Weights of a small GPT-style language model, trained from scratch on English Wikipedia.
Size: 12 layers, width 384, 4 heads of 96 (2 for keys and values), MLP 768 SwiGLU, vocabulary 2048, 17.5M parameters.
MLP neurons of a small language model. Each row is named by its layer, matrix (gate and up: input weights; down: output weights) and neuron, and shows model dimensions 144-271. Each number is 128 + 24 x the weight over its row's rms, rounded and kept within 0 to 255. Numbers have three digits each. A neuron's up and down rows have the sign that makes its largest values positive.
After each neuron's rows, "fires before" lists the tokens most often just after its 100 highest values on Wikipedia text that the model never trained on; "fires in" lists the words (lower case) most often at its 100 highest values on Wikipedia text that the model never trained on.

L2.gate81:152123139135140127112124117103161129111098154121131129117165114087145179152116128139101176113113123165119154099132144119124138119142143081146157161127117121124131081111120139135136149137116116167175138126126101095118095121130134153126136142114126141150149174126095112145101182136100116126089160127156135129164132138151176114137138111143109092142148102094120112126123076137109155182117
L2.up81:172131114106090118110100121125178110158123127102091117170095125084126134160110110152107121116120148144081128136129139126095165120165173153118066097114117129145129141174095163133133123130109108161157113124122132083130113171169140127143149138114123141176141136139127126081105143123104139174126121135105089141114147154145152147122161119117154141137145111112144144127094082132138129130126
L2.down81:099140094160200155144103121151128134132149146109132112134135093094162149135096143143120124127142137137087105083146107144113141124117117107131105150124158131144104091110124137154119133164135115119152072099110126116109080164062100137132113123162130114142110129095081148150098136152148126121129129125119129126113102111112120075115147105148101115134135119127160143161111094117114149108129
fires before: " ", " the", "c", "st", "stit"
fires in: "in", "incumbent"

L2.gate746:113151134115176120132104137198099104093126151086137117087125116094122104113150139137183117153108124157105096127101132157127142151155131106132099120172142166136112087117074118116090145141124111113147144138081133123131135132145168128116143116113154141135135133157111147195160128116124099113167135150116154129149102172137163185133128136117107125142108120140148121143114115126120141152091
L2.up746:137082156120195108120106106146135094083101149090117107115129112091109067105147120132162139111164109167140123176092189122129135146116094133126126139146123141108085115126126153134147129156117161148111149125071149129149140103153128075108159122121127162114110146136130158138172107140097151104118114165148118133134097136121148141134160079106105106125112102156166089149121129155147134160115
L2.down746:077144155109116099127118155175115116105126166077110136146163087116140119109118143132148151153140141126143135169112142129114175140112151146148096125167118120121146124119086129144141162128095132125119137155068120156114119158122156147105129109165132154119127140123165160162142142136128088128146112165124137138079143110098107159155117134122114078201127081112133093141133172129122127186108
fires before: " ", " in", ":", "ren", "e"
fires in: "born", "life", "children", "osborne", "ft"

L2.gate191:129064139117113112119166092108097137099142137155116136130124090138138108108092102120100133135186144120132164143119133121155114156116120150129095120156137132130130128117142123142112096170186120130135131128151115114125109117127137143155152101145145100132165116155114105086112123131151139142179136134119129139126147169144178130122151073087109100144121152106127152118138132168149148130164
L2.up191:134088119121116181114127141131158138093154089095096158123128144106160117091086131076137113109164107134143146143110136122119125128109095167106127116115158133125110117143160145126129129116220122137123168111144153135130102115091138161154100115161105112103124124110111139121105128141126113142138121107122090119136162082091122147118136115126134068139101106092149116145109077151147049105115
L2.down191:156129122139119146150133102137103150107133135123132140111101110167089102156115092117143131102136144130171115125156128119094106108115125073070107118135156137073143103129140150105147162156105124144148118092143115138135099132113144112118138105120156119086137151143123137148139118167111136165069174118138177148132123126143147147139168146143182122099137158110104141133114121125121097140145
fires before: "er", "ral", "re", "ago", "res"
fires in: "center", "central", "centre", "chicago", "centres"

L2.gate490:132151136160175140136142118136168137153105130158118114153099121114117149155107148129122131115167144064093109125134087104166156152136131103160121113151131105167120155186136126108154149132142095082132131124101088118125106157193098112131133121123122189107156127131140159095106115151119136121176133122097133142136157151130185117116195124133136090102157148137130153134148099128094089111132
L2.up490:112140129111149126131152131121168174121122147163116119163118089148140113125113168130108129104119147133130148157123109090129101096132126108131129106115161151145141108164151096144111162156160123134098120139106128171141119108145080110131106068112117152120147090119142125120118126127142132115113119124113144142113154076121141128128156070151173119129101161146139105148109090136150142101132
L2.down490:108152137119153174123134163132137143104093095154133078154130144172184184162104145096133118143123122134135132134092146171103070132141128132128120114119137112147170133140122139184143102175101104183126091133110130126140111066138130095117129116129128162117110185174164135104104112134116145057125171086121124098141128124140092130138112112142126113127095150130133091149137102137137124100107
fires before: "ent", "les", "ently", "or", "ive", "ital"
fires in: "current", "charles", "currently", "director", "hospital"

L8.gate200:138098102109148149135139162139104151173110114096076174144100123138146145091144147139126142146166139076145126133139148107097162131170116198143131146120152123096131144106150141104095077110138105112132083098119128170147160154123102113117112135156098164097120173148128104148112097127116115184102130138171184114145127131114141072117131144146174119134122175101119129118133130113154147140118
L8.up200:142134152136125134136142103173145112111100195129135117140134132145133114111124173126121138163085104137098113121150107128136145153168151153104157126146153169106154125148117147153145157114150137117137152146081115132160135139163145103117128114144144149127127127184105121105102184115101134111117132082121127159157097118103131127140081124150141088128158097144084157166059101100139178170099
L8.down200:122135171122150070123134107117149139161167125139135110111132136142057133126191114115114167140145139144133127135126179147154117141149126131119152123130134159078111165173132135138109130099117104121102117118174152122183127143151123087138118185122110149105165130124123102119147128159091126106125117180158129165112104077154082113110108130106135114133099131145108148126108147125114143101173
fires before: " a", " \"", " the", " an", " well"
fires in: "as"

L8.gate535:108111122124130144133167138124116101119155127125111139157095137080133117137132090153128137113118184146094160080173150113147154145111136185087094102108128095112081126129149156110080126132126140166162125144138132149094155147168126121139098145152143194123089140154134141128123137106127099129139083114135126118142124130143129144147102096061150178114114119126159136114137135130123162161104
L8.up535:122172133138098152150147132152109156128125116133123097191092148137135109100120155116134149102101148104143131095114123161132128185085122148131108114106095134161123141117104090134142143122140125136188115148095151148108165158174113067084161155122159123125106115117179092167137126094099141139135159136115108136138129140158098139082124165165136154127196158183154123121121122139107167139139
L8.down535:099118142125140201126169118120127098154116152140114135166114137115144107120108083179132153145109165147112126113140144157159117138150122144109100143120149119096139089114133096100105146152113134132128119121177129142133158126131136148115139145150149115141136143116113168097184148145090112147116113122141114084144097085144161136142112114078168162152143144136087118122133109117141128120129
fires before: " the", " H", " B", ":", " The"
fires in: "at", "of", "from", "attended", "for"

L8.gate355:150159155127126170132130117143147116114133146141106094108140158111152117140109149127148182159088109114131150131145126075123140160123102169112138091120132159131115081086144160129128155114140062131128147107125177109127177172109147084145130107134153156109157149131106122072085129131104134170080158159083122125106116138119111139128116118112125135087154131099135137137114124099092124161145
L8.up355:113123131137181123101128092161187161144118111173153129110120091142130121133115066138121119175134074133124153108099154136164115133122079151117095143141112104134166147171140101149137152139107136150119107083119144132128158118139113138127088122085109112102135154136109094143129135175080138076130138167108152114129125137150102142121113139143112087128089123117097125121104173102157130156118
L8.down355:122135135118102186147145104129135121146086116154134128132103124103087089097131123094123118130130126163108116106125178143125119109142121177097143160143146116113129147123150144101099110102122101103145133178146114139096150107088121121151152135157093100116137124127137114114144125120116111142106145101171156150086089107120176157139083132127094145139159152115121149142115122106107149148102
fires before: " a", " the", " an", " app", " also"
fires in: "was", "is", "also"

L4.gate730:133130134146142180143109139136101132111135098127121125145107134113173132105132144090097142085102179122097163121139124127113143138139134146105154107110130128113075135142124150087173124079132153142144125135129157145102147083128143098155100132099152154104157090137185081102130091110103148056070147169137150157135121174126116156076089130122124132135078153122136173137122137133131145124119
L4.up730:114131127116172218147172098125128132161139120139162122115118132116127148137142097100088137100116149090145132146168166121128125120113090152138094108095175099081124159127123159116134118135147141105132130148125137150092112124095080089112120110132152144092135132086122107123094163127097130092160126176148151136117143140154127105123115172096151108111104139154149101112110137141157099133133
L4.down730:169136115140151137087129095121158120117146127081115117136137123139154142167162158119105124145126100129150106141099146103149137133104151153124126106051115151128122126125146161141122150122100135140101160128123189200111142162067128147123110147163138120101126133118134103124096152138148149121093152132156118133100155120140131123126073153147144097124148193140166158129163189154107121149100
fires before: " |", "–", ";"
fires in: "5"

L5.gate448:142087114141153151119123130159170131127093098084164131112129118143143115090178126133161118120100115142108138133099134122106153122180153136107104116127107135082096123101134128132120147083121134097108144138102087149108159120128169104107119172097121140123119174114097105179149170190136116113141119155119124115100151110107112092170076131104149124150121115107149128101129104084139149176118
L5.up448:101118128158163131142136167156134131100095128138096119111123138110111097154139145120123105122128122129131160110123111101143139136134141147149094110114148184115097141157148127123103144115168105131127106138110134132111158146159094086108154138115114152176161146110132161124117101176123084147155132139141085150132121117140099091128103134098105185151172123093139092115132119063116130144113
L5.down448:147114183141144165115132109146118162105121133122116130129199131121128142117135146107132092140145166155168156162135139091131149143124140126168114086139106136136141128153127133177146112115094125119138142107118125179123110148132163114129164124137135135121128163134120138172134146173101140154093120131149162159121129113074129093148088129102142145171157097131130155117155160133110089143121
fires before: " ", " the", "b"
fires in: "from", "lost", "trombone"

L8.gate278:155141151131126120156110151056131169117138113132132124158158160106102111148144106133096119141116101166157123127107106147114144143147189130170114128123153161139115155172150122171155115129127114127109130187108139134186102103113181115137125137126124102115139159129131153119118118141110113184101142158129132132116129171176099129127159130192126149146140153124082099155152127095119141090089
L8.up278:146129131119137115065151116126114076111096133117103082131122132132090136108109095138107088191078130132088079112129155166179133138128141105130127141088114166187162137130120114154159107123118105172087119098112146101099166108135135142146127117160103140124104170191137135125136117110136128170124116138109107126117151157157132123168112155156111121077110107136129088092105138161112114144119
L8.down278:131132118154154136078141153095152120138114127121169119156130162165167118135200084128091117147064101161123136120161151088143145097110135135133088161153121139148115114117153131111140112148099134119089134153155095121118134139172118137096127119131103130152065145138123115159118113147163153122143107129126157155185170094074147133124173127116098119125140102088135104135101111141121116165119
fires before: " ", " the", " May", "imes", " a"
fires in: "on", "sometimes"

L2.gate294:120142128146160124123163129113162179164099126131140133098145180137136115108140143131112173124081126095100095097121113147156151182164123155153160130104116109098173102145143127133126096092111115112165140081137114107135137128145084107130116118090155087088131138193148144136133150127102113154069144124173105095128167088155136120110162103149176120147106158142174146114141124143110133079107
L2.up294:111172160112131091125137132113136133146099114136142144124117173127106127106104191119080117130115098088116088117099148129170111188144096138137173136097106102105157096146134123115145133118168124102153139109134130102094137126156113125150114098072142119125162134169098173190106137148096112176065163117180120123156143132162140106110145112157141103139092136130147158114163126124109074111071
L2.down294:107137126156117114097138119098162119116159088134162112142097093142086087143154116163085125152114096122150137144124143170154116133124150104143148138105139158080140106124105093091150146135141119141139100105126120130153122114104115127106101106105138100116163173141114151119128106132091133156099135111150108157180148137137111145131124109131170108098101149154142137126143122114122135124121
fires before: "er", " as", " for", "ed", "ered", "ral"
fires in: "known", "center", "described", "considered", "centres", "central"

L4.gate470:122151126125141152187116131127085120165125140171128121150130134154125133120076145138154094135132130087161112125119164087133138126115108083126084095166158135108138126102144115092130134115088105101160140088152123127129114117125111167076167162107092142108101177095158119138093107162126129125097148147097105100145142130139086138135131130156158121114070127146115114152165105096133154081114
L4.up470:094095126130128106150160124154105131118138162099144153120158146153121142137094102124093137113157086119142141139102145099113132123140135140118145113165129141135117103107121110158128152131094134124104102101105191119132126129107164147095123190126122089109163141131148153119090128136133090136113125129095143125133110126135106121153105151105113132123125172123148145133101109141117103171141
L4.down470:163120110161130188145142112123135152134118106104119112118137083141128128186097091071138153114165130116136115122107124141168151115084113072085125126106143084094107098139110124199162144119081080141122124099112166162136136125148109128121132138154123110145136170137147092142162152114133107107141134126140126182133152137139144101121142126123143110099086155165143125109111099143149139122121
fires before: " |", ";", "."
fires in: "0", "1"

L2.gate45:115156177122129170119110079143133110092135178122139091084128080137154120116156119125177148139151149119087105102173086153145123134089129116136122088141107132154139070083162114132128109169157108141146142124183096136114108063200123108178139151129157117136137142167153130103120144117115140147149109154092151123154137145154118155173132148157102125132122149166106153087156126143150127105129
L2.up45:125149123184133143128123112102149107115130164112107129087154112128134115121137098106131144124123123147111141104148129129142135094115136125148138139110104141176143069126129118149080123144162120155162148127135145135150127134201134134123121152129160116137136130121130127106080159111151135132165100148112090150142177114128098141169146169120131118085130144098112148125131173167144142091142
L2.down45:124132149134169130139153099137117147139128129112133114145152125141110164109141085142134159130161131126099123121162138125102082131123113093149197158113135104117094105105120117149166125148105134153162125128131097156147158135141121095140150173135131117166157168141115127123125136156076130103138071130082154141129089101113118102185095171140121103101112112128073116135136156153121097096123
fires before: " ", "it", "un", " –"
fires in: "january", "committee", "july", "commune", "february", "march"

L2.gate613:119129085167136127100089159140133130106166107147115150158171141108200120111117131116135119137108113114151148155125132139128095168112153131121122135148143137097174173132157120139149098131167099097139133119075095170116096164139090120110128101117144113135085073160131130142132111122120133126127133145116155076109081115068125102136127116126176138112083160105138124112139156131120155161122
L2.up613:164151146119127078132138139102112116167093107137148114140081124120134130100157147153119138167138154096144143086157120114093082091120111097159096085090110135129095126144127122113161156119130177109057125131136149123121101103153191144142098133134138130120142125120124135150165158114130108123094136102124113129137130139185125129106125119144132119129166175123104119116122129144135118059144
L2.down613:133124128141116042126088175130135139140190088182149116117119129105143090138123071093103103183128150139164142157130124098103096142154126065148069098092119118156130132154091117129152123117114122107110103147104109114143142107130152125099136091146150123164143132106129125145142189093147140101146173136079135134223139121153119140130139102112154167155154139130115119111157160127154141112122
fires before: "ed", "er", "ing", "ment", "ation", "s"
fires in: "producer", "produced", "developed", "education", "development", "introduced"

L2.gate406:150113116155133150129090172110148165122112131110082141137151174124087171156094138092164134112144120164144150139147127154127127106119137086128079162105113150119115114103111101107149133125107122140145140172072134062121131103158102161114124137151141131119090151106148169144105146115088159145082124105114155106155141141159126156163174164129095139089122123094114088149143138105166134104146
L2.up406:162124111115123108142086135113146117149106136118089138122128130088101109147081153074143112133142082122138127146168149162144115105122124115106063140116147128130124113125105125110137109124134151120154141164070172084134123141139103135100095140176150099113095163116151125138106120133067124139135080120121119116145155124139093142150117126141092145052111138064115116145150129127151128108160
L2.down406:152121108114155169130111156107123129121129134153081106117102138150092151152126117149153125095138140143115126183140127113126158169139147100135093114126157119113110131114119115128121151126106141140099136165073102103168133105175127138080128106125097082132145134118128086139093130129111116147113114080150172136102115110123127135142130124182128128112174134119109109119177117108144151097121
fires before: " "
fires in: "september", "october", "december", "april", "june", "august"

L2.gate252:140155154160091137155077124082102162129138155090168109139122096116177093134108073182132114108113109147142109130115148120166128141168162088147146073139121124131113132129119129162137108086098103135116109135112092115164112144125108132131142149157141125154110133127149164090137113146106142112116133131133108142157116101139127123133184124145207081133126142125096145101128111131128130109112
L2.up252:170120170135107086157122128107126120108105166130156141094140125096132107148119097172162120100117108149148109103112149115161134111125151086136149083103106114189105139095132142133116115116127116137122120141119084121163156145131120109145120125135144098145117132111146146148159172166138114102117085120142075110141167138109182125137134111109170061137146126148098131079140096109125121136113
L2.down252:124092133124096199108111098120114100119127120135117115125134067125158158169132110132164127130152126183088093139133149162168098075136142087134132127157107087135130125100083138120179165164086143121140106091154113121121129175084106100100103159117110129152101123132128082124113132132137137097144102101121120136142096136134177148145145136165154130148152101136092118152128108153153124103096
fires before: " ", " the", " add", "st"
fires in: "in", "instead"

L4.gate559:133119112105166131146126151124157162098086148170137119088102108127186102132152130135065182123155135079098138124181102120159160124142133129189110151115119128085128144126137150144138172124109146140107127097151099119139098149152100134134131138134133135143119136116100175112126117135160114115107112146167092164126147127133150118052109155119109122135135115133124106095139116158140121112101
L4.up559:140145130123140158126057080084141133129124156163155098127074130145156135137113048115130079110156146174145143099136103122123163160126121113089110109116105126116130104103127173118152084138090142102142159139111153119137115115088131102086177109144114145116144157141152175097139143134150136131143153089082119111129157125116130085109115098126125133115116160162141151115119127083129129163102
L4.down559:126133117152116152101120103139142155142090161154154123104172115123160091142177102150084153115124122125148132089138129107117134114114130106103129097110141108125128113130154152098122110106125170153111088114149103132113104119106116080130123075162153145152154127115164128105122138149113113145115130136071106092134106088092145100162136141144131136133170153157084138124164111152095127137104
fires before: " |", ";", "9", "–"
fires in: "7", "6", "pts", "pos", "8", "5"

L4.gate91:122067145142094124109143085095121096162130104109113142130098150121121055180115127114118129134133154133145133134112103103156103110141113098085123141063174139141117105100126138157119121103106179167133146117173127180142152127163141151085106137114163166189097132147129146128153124150118128155097124138153154116121110136102151142095141106124109151151144145134118145138162114143173143126147
L4.up91:110140153130139126087176117157095106101133124155158114094103120178129103094138110128089090123156160129167142096136147116165143157122119107137109109130107122139062125099114135151118169109147130103142174133099155113136131089132109127105163100131167099095153135136125173112184113140126141144154149168134142108142135103157165106142152104141100151122131074117104139078111199156152180117134
L4.down91:105133146095088058145096102162134081111087114118147131153144168078155110109090126138169149118133144101115125128083109110144109128165143132108154149095122155122151114117146096111117113147097147086135148152116127159132094143138121092103142110089114163141104136087115129156103151127169106138123090156113108094105137120112155133112124130149145107144146138112129133153172106136191124130079
fires before: "ious", "t", "ze", "ent", "ia"
fires in: "various", "bronze", "front", "different", "silver", "berlin"

L2.gate655:107093144081151158154158149167115117148133134147117117118116173118129148126137130134119159155153141113119101096119087134116144088118121115146146127145160142116084103118143093140149126162174140120144100075123104072158122120133093132114123040169151102143129118129105117108131116128130123131126181142146127122146120115124133163156190141115135123150128130099125140126115123176136139112156
L2.up655:108137179125143158164128122124123129159145153172124166131131123159138149119115128107073118135099142137118114146159086083163109136142120126131099147114122123121138090143144121123144120142125141141128105148107139174136170174148128124135176125106093083137107141134133113127147103125134136123145140091143146117144159120123104092089173074131150134132139157130088168117114148104139146149086
L2.down655:127119110137167139162116117061151146141133145130105133125086132158142119101133160111085106144140114151114136111125106139151121149103122141126125100126125106132119125133113116087146102155134093135137122111152100159105121164158116153135166148129080104154111147150175119108127139133129164100126136158137114168163153089116137117126135095127150104121145143115120121160136126179138096134125
fires before: ")", " |", ",", ":", "–", "."
fires in: "2022", "2026", "2025", "2021", "2023"

L8.gate11:170106157111110155143158108136109115147152139117123125105123106113132121125132121115152152145112168159074117133140099110179154128134181116137098133127135145097156160154114113134081163116139066128110147108111125116123175126090128147120156137155117136120108129117122143137126119156112137115156105103152138117119102156114151082154168124108105132120120137125135131104168147095103097129125
L8.up11:175083111127134178159171088152091107089136157123137115114147112164132124146115107127113092155123134141122128096156100132185118101142112089137138145067145102135160121167096182142114132142158111151136150117142137130129109129151120117129124126161109147100124129109131083127123151148130082123072092155152141097148115186149098146122135068147133140113114107120155159108149120111122114107124
L8.down11:160117099091167149129108160132109121110080138124072154132147128109114126146119084136149108129126143157118122132154111151169166159180140103130142075096152128098111111134090103151130112112135097164101143134149161113114130120110134140142142172102091136126102137120143110127154148119115113121105118121145107135154108145155134122093119154149130117114142150136116158120126103101144125141126
fires before: " the", "til", " ", " le", "l", "onom"
fires in: "at", "attila", "economic", "from"

L4.gate246:136081160126118094123118152124088152147175112125153184129122102165127120111094097093123125113126105103158142097116214106142149177114101133146144129137102144138125125144134116152141143121136165116118096100139188099122177128153083126119108122151133100137097111146130126123085135132153119140071163116071135117112101110136101148099093121136172141156104161139125123124116119126108143159142
L4.up246:144133107172131123124122131151136157146125085113140103183116097145169131104104106168102110098119115099101125160149102134132151155136104133135156109105105129108113159095152105105133131074144151147119142127142116151105115102141127137083150140118156145132159142160145116130164146131131108163100151156095141124116125132166167118108116143141158107126108153131142044116145166123135149140135
L4.down246:092076118128096142143153099140117091127161109130156142121172140122134136114131093108130136154145132112139114103132140110066113130098133107085140108101122143169116129100154075118116092158110103123112129081125137125145147118119141156152108101129141129159135142147122165105179148151124127161105158122122177118087129113108163116115136125140171132118136077158145102114133140114106135092126
fires before: " |", ")", "ay", "ies", "."
fires in: "0", "families"

L2.gate441:132138136132137146121117155163143076133133132130157122185141150155144112095093138092130099121170122130104139155106132145083119097126113140143130114112159134178107113147136101118127122106138179127144122129121145139086164150155145092119123061150191131120121132089129176128071088146108171137124198132085080115130152133151174113108120127093150107123104128153164146137138142140116138103153
L2.up441:141096117137125084112119143157139113136132131150136132153103129103167143107120131106149101118149110169101128111115123147122082113120121145141100100125134127115106082115115121125119123143146136111147122170125115157101146121169145095124110082162133150068125139101170169139131150153124164131140193154104094138119144150157155121131112132102128086068104176134168157139113118178123125126112
L2.down441:169127138114151091159092121158071130146143122117109121137110128111151100191127114153107125103148149119133146119072092150156120142142123115111120140101162120144118106129087093119135113107131166121128123152180132145122144151143099087093139095109147151087157123126134142105128098176121127172132153156150163131120144097129154131116139144124170099136150136139093146118112150146142134102113
fires before: "ent", "ious", "ently", "f", "ing"
fires in: "various", "current", "currently", "different", "references"

L2.gate320:202128133147149099097125118125157122167116155159094164144133135084125079159116120148137141148087105168165143135167100158136105157128139098128118132091140138118105115127092113159118114078141129144145152145157156110133123096125150162127142131119137173087142168126139196146132145169130108131064123108145115116144146116139127131148158160159124087124134128104081111145123150108143082131076
L2.up320:157109165170159122133111096134163139147133146126107133152147147113151115136149104140145108141099123154161159158163104165157102135128126114097106147132141111122102117110078114128100119082131105096117158102118129147086117139129096166128147117139123152156143174093137149125118146166136111155109117111171128107131100089150121134147108170110096139093118135128112096156151117074117097109085
L2.down320:133107158112146163123146090120157127179122164134097131095133164125113091124137083131105117157108093153135110127127090140153092108139166125132119148107151104173129130116134099124143116118155165136124140172146103096099096113121135131109090102146113137162128116136164192153163153122098106160117117098159130114107107139168141162177158142132146114119189138123112108120091136127101087087140
fires before: ",", ".", " of", " in", " after"
fires in: "years", "year", "days", "season", "day"

L2.gate258:125105117160106109123148154147136125163106085083089157148114119180125122128087155088136188084105146115125119115156096170142133104149119115093115070116091122127124126119112131139105165133154105129153116127134142114127111077137145101150086157111155115107143158127101115124134131140099140129168106101136111125147153161124096119138150157147113098084155146086068126155159105102137105113131
L2.up258:136123128136084146114121147113151147166123076085104126157145123156108140135111163126123150142120156162131136094183143145143147120134123080104118065113081131112144183127134120129114152142127117117148141121113125098139124088160170088093088138121152079115157142127115160109123148102116124146151097088143120150164152181071131115119136150125148123077130163102090132115165092153131059094135
L2.down258:138158110142135148142148086124177118153125162110027105143134138158082145124131109103167108153105138157126102123146109109110122137123102105136106098104117134138118120119092120145128098141121139151163084140119148136128120121156113117157134127124141085137127130123154134115127160140137150110133129088142123129153152126122147153142101145141145138131184135043102082091128126143112089100151
fires before: " "
fires in: "february", "march", "january", "april"

L5.gate261:132103172072132182141129176125135143082110142120115148128153128089117118129135151135144136090135154160142143142144122137136137130149101127157119109163130112137137166157133125145119150158122117108141093144132156181171112134126145133119109133129107146098127135115135153087143122114148082133114128144130147153111113156135179057102122121110137118087100165103113117126107112136136100139123
L5.up261:110118154112151108106111132103135081118125121106133152181149084181127143097114142109170134129120110145137095141157150109119154095144104150103141081128140142130140089135105108112144125146128132132164091182155146156159141098076102139097116134148174137113139116110110115122151096138085161117104107142147127141115096067146092160128141082148162116110129145107155144152080104129103130118162
L5.down261:137096164138100196092085132158147167145124142101117161101133111105140143123111131121155062141199094093076135103144125096151182154135088149163136173153160109148127140145097101140088127114122117125131109139140120130097103107115108096103091138133151161132135145103137118105135117125130168081095142134141121126125183117122100141146138116151102153105143132154139119119127099150127092156151
fires before: " |", ".", ";", "]", "–", "ip"
fires in: "22", "19", "20", "ru", "18"

L8.gate188:161127088192096139105095121163070156124108099100119140127146079065159182106157090140120129177103186113128135113159146135178121087148151111121070102105142151145108121153123181129101133157105156087108098129094114155141083194122127112156134112114112118128093162036099111124092121135127108142114112110126139119132125165160126088161173147117148118128125108113093145161126125126147112131160
L8.up188:126174090090152123086126110139125085110168108141141079142149150101116117117206166136154098096127163144116111144163183139108120129131095103111108100128157113128146084159113149126108135166143128149108144139088154108102131127110105154124140138135136145115116140141088172141131156116085114167114096158094105129146133169157145123123116105129132123119098130099104137144109107126143186125158
L8.down188:122129117133122133146101100110096132092131117129092120131098132086126122113139101114138153128132132097123116174136109159129160104165167119136165119099125130112122096120095089129083145121129142111096123124133142097083098173125130110109123133137080165086124115081129140129130124153138092148091093134144118084169103166127169109139101105142120118113145103147140142113115153155153100123128
fires before: " ", " the", " a", "stit", "ternational", "fl"
fires in: "to", "of", "in", "and", "international"

L4.gate564:154087113130139144118146080141098116098169161141144161139145096140152145122116118097151134079149114098147180079148137105103124088142078155123145145161094162137117140178182099170133142165119120150172117135107146108126108128110131160116159189130146131090114092134123130155131148119107136135129148149147066122110162132115099185123139130106133128150116140150139122121099145098131172104119
L4.up564:135081093138089114099131135150151107094153097103106127167148096151152148135125082129102128110141121130129112144128151107167149120118103125090127143114122133102130117121114142141146130131123111122147125132163143132147124122123129118062149183116145097198088156099138120126141089107102110146104136103112138109136117170126092132144146126144154125139128152091103118117113171122113168127101
L4.down564:118109115156167126116124134128152114170107131122098117156142112123123088134106106143092148143127115144145124120144143124131148093070149122115116054172174145145109124078144149149140151125113185124147128087140097109129167074155101174112133151128111109124127082156111133152128125144136151152125129109150120153168135082163119125134141115134112141131189158135133125096133168081124155111099
fires before: " the", "til", "th", "l", "t", "ue"
fires in: "at", "attila", "vitthal", "issue", "atlético"

L2.gate431:134140065098116102152154102127154111160120108087131127130097105127127177167112130145128113126143174150115125154143118156136131158126103138156097125116147113146137094123097125126123182128179138128068129145111121108127125138116170128088111117146142138148143136168141097125141092107089118117177096152104104119109113139151107080116137099126124088155096119119163141137100088120132127141172
L2.up431:111134107126115110117143106095118115129156118157129111141121131112162154093115119123176151119165154145131130137144144122112183167143113078123114109171143156096120083142099130120124143132144113140089107119104094106161140096103160121110120129166121133137075158128163123132152129117107162176144109154151132158093118107149150074145140098139162136118104088127117122141170110129164151129136
L2.down431:119108140106105090156170095107108119164166147122116115149111119114169139100122168107156152117151127118125127134157162162109132122177151102076104142131141131124144083158084091151170174130142119141082131109124080159126139111165120149086083158151083140139078136119140143116129116098149183113098110132134147137094112118148093109112121096136184129124137097137132107130123152104149139115124
fires before: " ", "ation", "er", ":", "es", " in"
fires in: "born", "education", "producer", "football", "racing", "wrestling"

L4.gate320:182135109084164136140157118143112124112119117160102110159103081120136108111118109081152117144113104111099158054177148135142112116153175155150135149134121088149157131113140188121169156112125120161143159145138108142120123131134116122115120129109118142039164125127086124160126085117139092132142137155111116133093109155137154119092115141113162127124102101155120151159105138144099154118089
L4.up320:111129125145123121139099170146152127128117105156130141083127110072108128140116113132132175114135137144113093116117119150169160128114149143067123151126094106097151111116124154133128115126148123159158124141126170186125100084111152080141156090184175141088172139122142128127111151170106144133158167127130141125130154091091148158140119133100170101083165107113100175196117116137087101109085
L4.down320:142141105097194121123072146123143169132125147105146099146139105117125122106127129107140166154134099111188132130127138134130112169078175113095105125117122093112158124108096121149129135117102100165143115143174122128121107112102138104098138140093111131058102173135148126146153118100167107104151161098184112130079104130065182125089139172083126123111130129115079124183101116163124172145093
fires before: "ed", "ital", "ain", "ip", "art"
fires in: "hospital", "sweden", "spain", "spartak", "multiple", "spinsters"